MLP neurons of a small language model. Each row is named by its layer, matrix (gate and up: input weights) and neuron, and shows model dimensions 0-127. Each number is 128 + 32 x the weight over its row's rms, rounded and kept within 0 to 255. Numbers have three digits each. A neuron's up and down rows have the sign that makes its largest values positive.
A block is one neuron, or neurons of one layer that tend to fire together. After each block is what it responds to, as a language model described it from the Wikipedia text at the highest values.

L8.gate41:181186122140119162112119126152140166130128078130091103142083098136151158146147097122088180192176112100093068151155116104132163099127116093107097093115127166068091108119111115140110087124140111160117121106133111147173111042162091147128146120120115157127118111088168069093022127138172167157135099147103091127105044147066084144097149116137055189089066108148103118151099071135087071078121
L8.up41:170138123082191135160157104144198150098108083095122114179108121095137097123165117153153144065156077122157139139125120128113112159140102178132145155127156126104133106149081101086131078127073104122161155127124171121176144092098172122170167181077178121121134137077117179081036102158133089147168154137111175105166139104157100148125157094124173170159170112127173150125125119106174146064105
L8.gate174:141121132164185087165129103169135123127061163085134136096158144093118141058089133111167143102137082126134180126165087124128102159127136138059159070111142210166114087066083098114137119178130135109168193121097098146126123157182089180199119104114196098108137166118114118136137145107087119167100113048106080126096142163159133100078057076134146075101116147144126153122087108092096167086113
L8.up174:156106136150083150062186084201086096096098143103094094065101135095125158119088078118127134105140171119100099133088148092154124172123150102122126102101118159166139125108100128140126114152102058143142155141140039100122088151099082145166158082116121119097120134124154149124093116167101102149146156051100126129135069147122103162117132138142069066123139091144129082146100099104126170072204
L8.gate298:076145141152141193089087148130180140131067163145092232164091069147139136158099126113166116130173130140127114112149157156105133119085182058105139080082107160129117126169107123130158113180180164119093112181158107086128140125131145103149132147123139124106132171125117162097077165078068109165131125122110159044099130090141118169154113122162076151085149100090071116150121144110152124128051
L8.up298:162131084126121120095130140100099092094141139116127162158155149108136123122110124085144085156062085130111146167144113102185092151128128115140174125128105154117148104155099087085077102160062161121154146160120141133168105117121161118161134215110119162137105116086127101096158143094118098143132135137146112109176095190115104138062099085128166142093075119067144072129114086124137100138117
L8.gate390:156104188149153126142153184153191116125132117142137158152183173192116138133102140140193192120132148100128068114211090072166138148127116104177133152144101161101103122115142113136162146100125134167100124185184178085155112146180138125096150170129179150145132145129173166151102139123105136150060120126150140096144143162131159155191164139157090109188140132173166127125091160116150142183153
L8.up390:155148103141174144126135152138135160080123132127062125133134132141107210139121120098152155139139111149147096166160142177136082156115137116172180055200165129113144128129162149170159054097143137219125143221139163131142130080191160114159130120104120119062119171121133155118079092150068180130130134141117189105135159171130119091125128126137110080092166158138086099123184143130161164186119
Responds to: Day number in dates

L6.gate438:127092129119111151128111162145119098124130178067103105156138147118182177156174138130168170129119159123148127110119181126112168143054102174163100089177062102112111139144124124072109131159147109152121120155163137129141144141095166135056146126107116112153133136157129083136182162112094147101176191126147101140157064091140133092126145126186181094129154130117177089143122131194126164137146
L6.up438:159104151087120112118142124139108161122207185063137132101152133138068137156101138134125177153103116172120191140152094172121080154156121106121124108135149092071137120146116111129112115147107135095106136093153168108137112210185169077088114152109184100150098167129135104101136122120116131136079186163059113193161135101199124136146200092158083133110094143098121135156138161136150141144153
Responds to: Wikipedia section heading words

L8.gate196:148080164153133151129129104087078138065163128146119071103126102118072106126139145116066068194126117149138158109142180153122118094109147110143104105143221102090137072158156132118092160183097132195122096178080083169150113135110149108067120164133167181112121140110079158141111144137151153133185137128077192074120172148182146156173132099070165125118076136081125188137083117158090096144130
L8.up196:118133142074093114115159104176122161121090135171149144135135142147165087161123116142114180210135170053114132078160135099083126160152114199168095124069116141091098162142111094101111096118155120146120135126154124047097126113074147102157138090105133118147077122157134120159122146143123120115190124116174134103082141149118182114106180101115149161175138178138165100130156164179090116091118
L8.gate199:118162103140144104080150098144138133186121108079115093123118164167129174157153131156147178138168169099160121145122098089129164157044059101121078106112241144179137180112098094172119104110146146115120105139132156120101170132183192111159121113136134173138107138123070097112179120138170128162088139113048162132112107070159100182166129106109116212128142102105135144139103121132207121100091
L8.up199:052107141130100136180150139104144152138152106136127106122120163124089115091154149074210093149116171106123112114117146103098134109133142171153103179097148140109152121191153195074138133074081104140131097171185093125090073121094092153134200123223104063070153123107102195124128176101098132135056078140102152114126161141139180160167082069137114166068132133140055157080055135173132137090123
L8.gate256:136101177204192129152216108125186134151179222062106102156174110165118139135070093078167165115122141149167144082113150150127149092126144151102177102129178134098109124125167121140166057099114111149166117183115194151156097179151119114108120122133175133074124118134084120134120179147153149169121139135112130091131133169112136109129127170133151073151169169180117171083111138195213154117149
L8.up256:125111140123159138109153106145148122130110158133147142135152125100130099171074099076100146084097084164112173095147087127091116090126067060147121168150129080150120127104052090158123143101066141160145117133102120147105053175151149107181158133145220133079142137119155172112097150134117117140195119083089160096079157139108102092114146059111144116094185097169126113073153172157157176115141
L8.gate323:126122171085128137127128146110182127161134137089054092154109169167132171103127143142116129092195082203136122130161136136105140139126117127154114204088141181200117114087139118149160131145133065157130161155070113113069096196132148121167186169098070116112170113164162142151123152123136162133138046138087121091064142102093181101102147134132120165098144101104125155124105189109182150068085
L8.up323:119101114097119040162115149131135210099177121103179136129101139067123082173136118140151088104137133137112139165123101160120098084124092099137121114186105107063121129148094151159159128143155111132170112155093061135110159073110146061155132110193130156126125152163131165121183123088150101103179175104146171138159102166136137077100134150142094127084156095150150177215159135129129070082093
Responds to: Table cell entries

L9.gate36:169160134059162188176163109099125173108169133120153127136160126121082081119078129164167159137229169112162133123105118116169158112178076051112121123131072176138197138093115044132119096097107085113091120127088114152134130144142089126117094162104170039133078120111062097103123130154152123136142119118112110139131139145140118147153110156147164175192147156095118113096086175131158161143130
L9.up36:069084141121146090154150099136136133091133076107127134141153125165151170136164112191127173092126131127110131048120130173073132162141137152129162139118155156165104099127106116143136103127135125146170140101073093142090144168198094120148116173143126190122132130106188174159106142189095143106097130139107110147118165054150148114090135107151166089146154202152106125117089119100110100160117
L9.gate257:183167109125120089142152187068118170132141140151055169127099103114124107175124128183109114133188082110157127084113097120106144096170188093104143104103132126120065114141109155139094110165140143191163144131101180156143162136123074097153085160110136125178105183100052076126147169194119174202117127135161167084128113120181192122120112108101157151120072190139129065159138116084189146092119
L9.up257:151105138154140180175130130171141139157087116138101115054138110179144179142172181087088178177199042061099153133118139140157155126147140088097111088114113108116113126095139084116136111126117158093139103145157132136110102146158146141126051086081127106149145104195154124150140142142156121121133126221140096145099137118145110148088165140149092082222161173171142115109136171148144194187122
L9.gate473:149176157206147163167110135125170169143069075127151146149115157157141128151145084129142117072169087131147104155163128112117110122094105145138104109125101132088142107188168120127129168086137165141099126142094175154127116131161083158150112126152132138177144126136162136122153134163082106183139159120084151170146155082145099195147130051119076090166081083157141112145131136123124083115242
L9.up473:122136154138116106116163127108136102094118113150198115106109135141083142090107154191152144105154163114106134196134199148081109095117056098128090124098077135069090145114159137143109152144120117116170218121121116142152141153139079083141079123132130137053055161114095141146087148111200109193156155113055113116059108102149186160116149116134170175233076131107108100131142107101105074069107
L9.gate511:160054109145127076115104077114095143107109141093091106098133130121160194142151067115109161139154123150167161129144138132119141130156157161132110130150128137205139061150108167162164106123119074226125131149095101159143095133117152110163081120127152112122105118141085170120158171169079158094105107199118132149136107152115170174155163182146080139127041162149196116087154143090163144088142
L9.up511:159221103132132171112092119205097101084149129135128134068108117139079139058115119105079122118148098141145113089090112130116129070117195188157059101102112148131074120104164104129116086112128120149165089055127132110146154100099115146080128107141115097114121166122179151112120097175128123139078130218098153138134162106173105129107195131085113092143071142081114153129152150078160160172096
Responds to: Digits in alphanumeric codes

L9.gate35:132145154138123125121117103133146151144147127123134190116166084106106103108098134181077136091128107210184115130160109162142068134059089130126156164099077155147096157120105145133169095074114101173138099152101143093119144134127180122153103114111122160147132136095176045106178102110179086063103117114104155106108158181113098189156149149122081148192143178073104103154125179183158081105130
L9.up35:163147163110112125155105151088143091143145077161110090103116153152080178147130153127191136107147076132122140156178154198130106088123159164084186078144138095203175098093142069134094095122152137155077107147085111138153112136143150108202133053138121152161125108168167140127120079139136168117095152081118168142078140158127104104113123156125191156142141090146140071145086126181091136149114
L9.gate69:104191153129134111131101189143118146107092137092163089179109137108109130109159104096167145211166129140140169136087125086155118103143171127105113103137169124091111104127104163095158079094128055146145069108109116071153151133090159134157129146160132216108246106130106166099186155116112145103170165094095145138163059142094161153135109135129176147105152178168100140096082107118143135133157
L9.up69:110117148048159060155159130074127094128147137136155121185134126129128170181138090139136133124121084096058088113135155147121137105189108096089165121103142158129101111142184155140169125075117090123203154123117107143111152113141173139125128149121086139122092138141095083163113106161134107122090065110095055138056137140086095139145140173135089098157124128121145092090095093116153121104175
L9.gate447:094154145156138111129188160112159116084150125102146085196166118098096103121188135142102115128136169176084098063150255116104155092138204099124138140132114190099130131169134100141138089175118141123143128092163148109146152160095196177115133097144157109090118166157132096128106173104152131133083147029116126124128129136146100134149165141201149211111122176131132152098153141113074110124071
L9.up447:060174127159143118186104099168173095140156138062120112098117154102052122151102142142081086158148139180035135124103155119117125051151173163116113144126066162115100129209106108162109094093172125165143105126124216139103117133110136107198098100157153106123071138184112148146088156110096120122130140077083156150097121125099153148140119161179151134033138176110090173143087102127122099130132
L9.gate504:110116164172119137073080112155110120124127104084136116088172110071150160187190110160150137097189115137120166109125198127129093141120114159147139138160053139103153100128166161160104117115114132155138117141090092113112161139157170155116086129118161174120109090103111131089100155097124157163105110109108163161127130149118074137112115130122156167096111176101082159114173019145094150071080
L9.up504:138152092150117180142159143125103098119138134117121127160123105157177133122121129119112064155192117118081109204166067105129139109148043113110111190106096154139170119095120143152150143157069114106130158167099162115180086184067107129118119124106143154157153151148089115162130105205121194089127147082120107119111114080119124122120122083143187074087188140139092125062039149122151082088068
Responds to: Sports and election table cells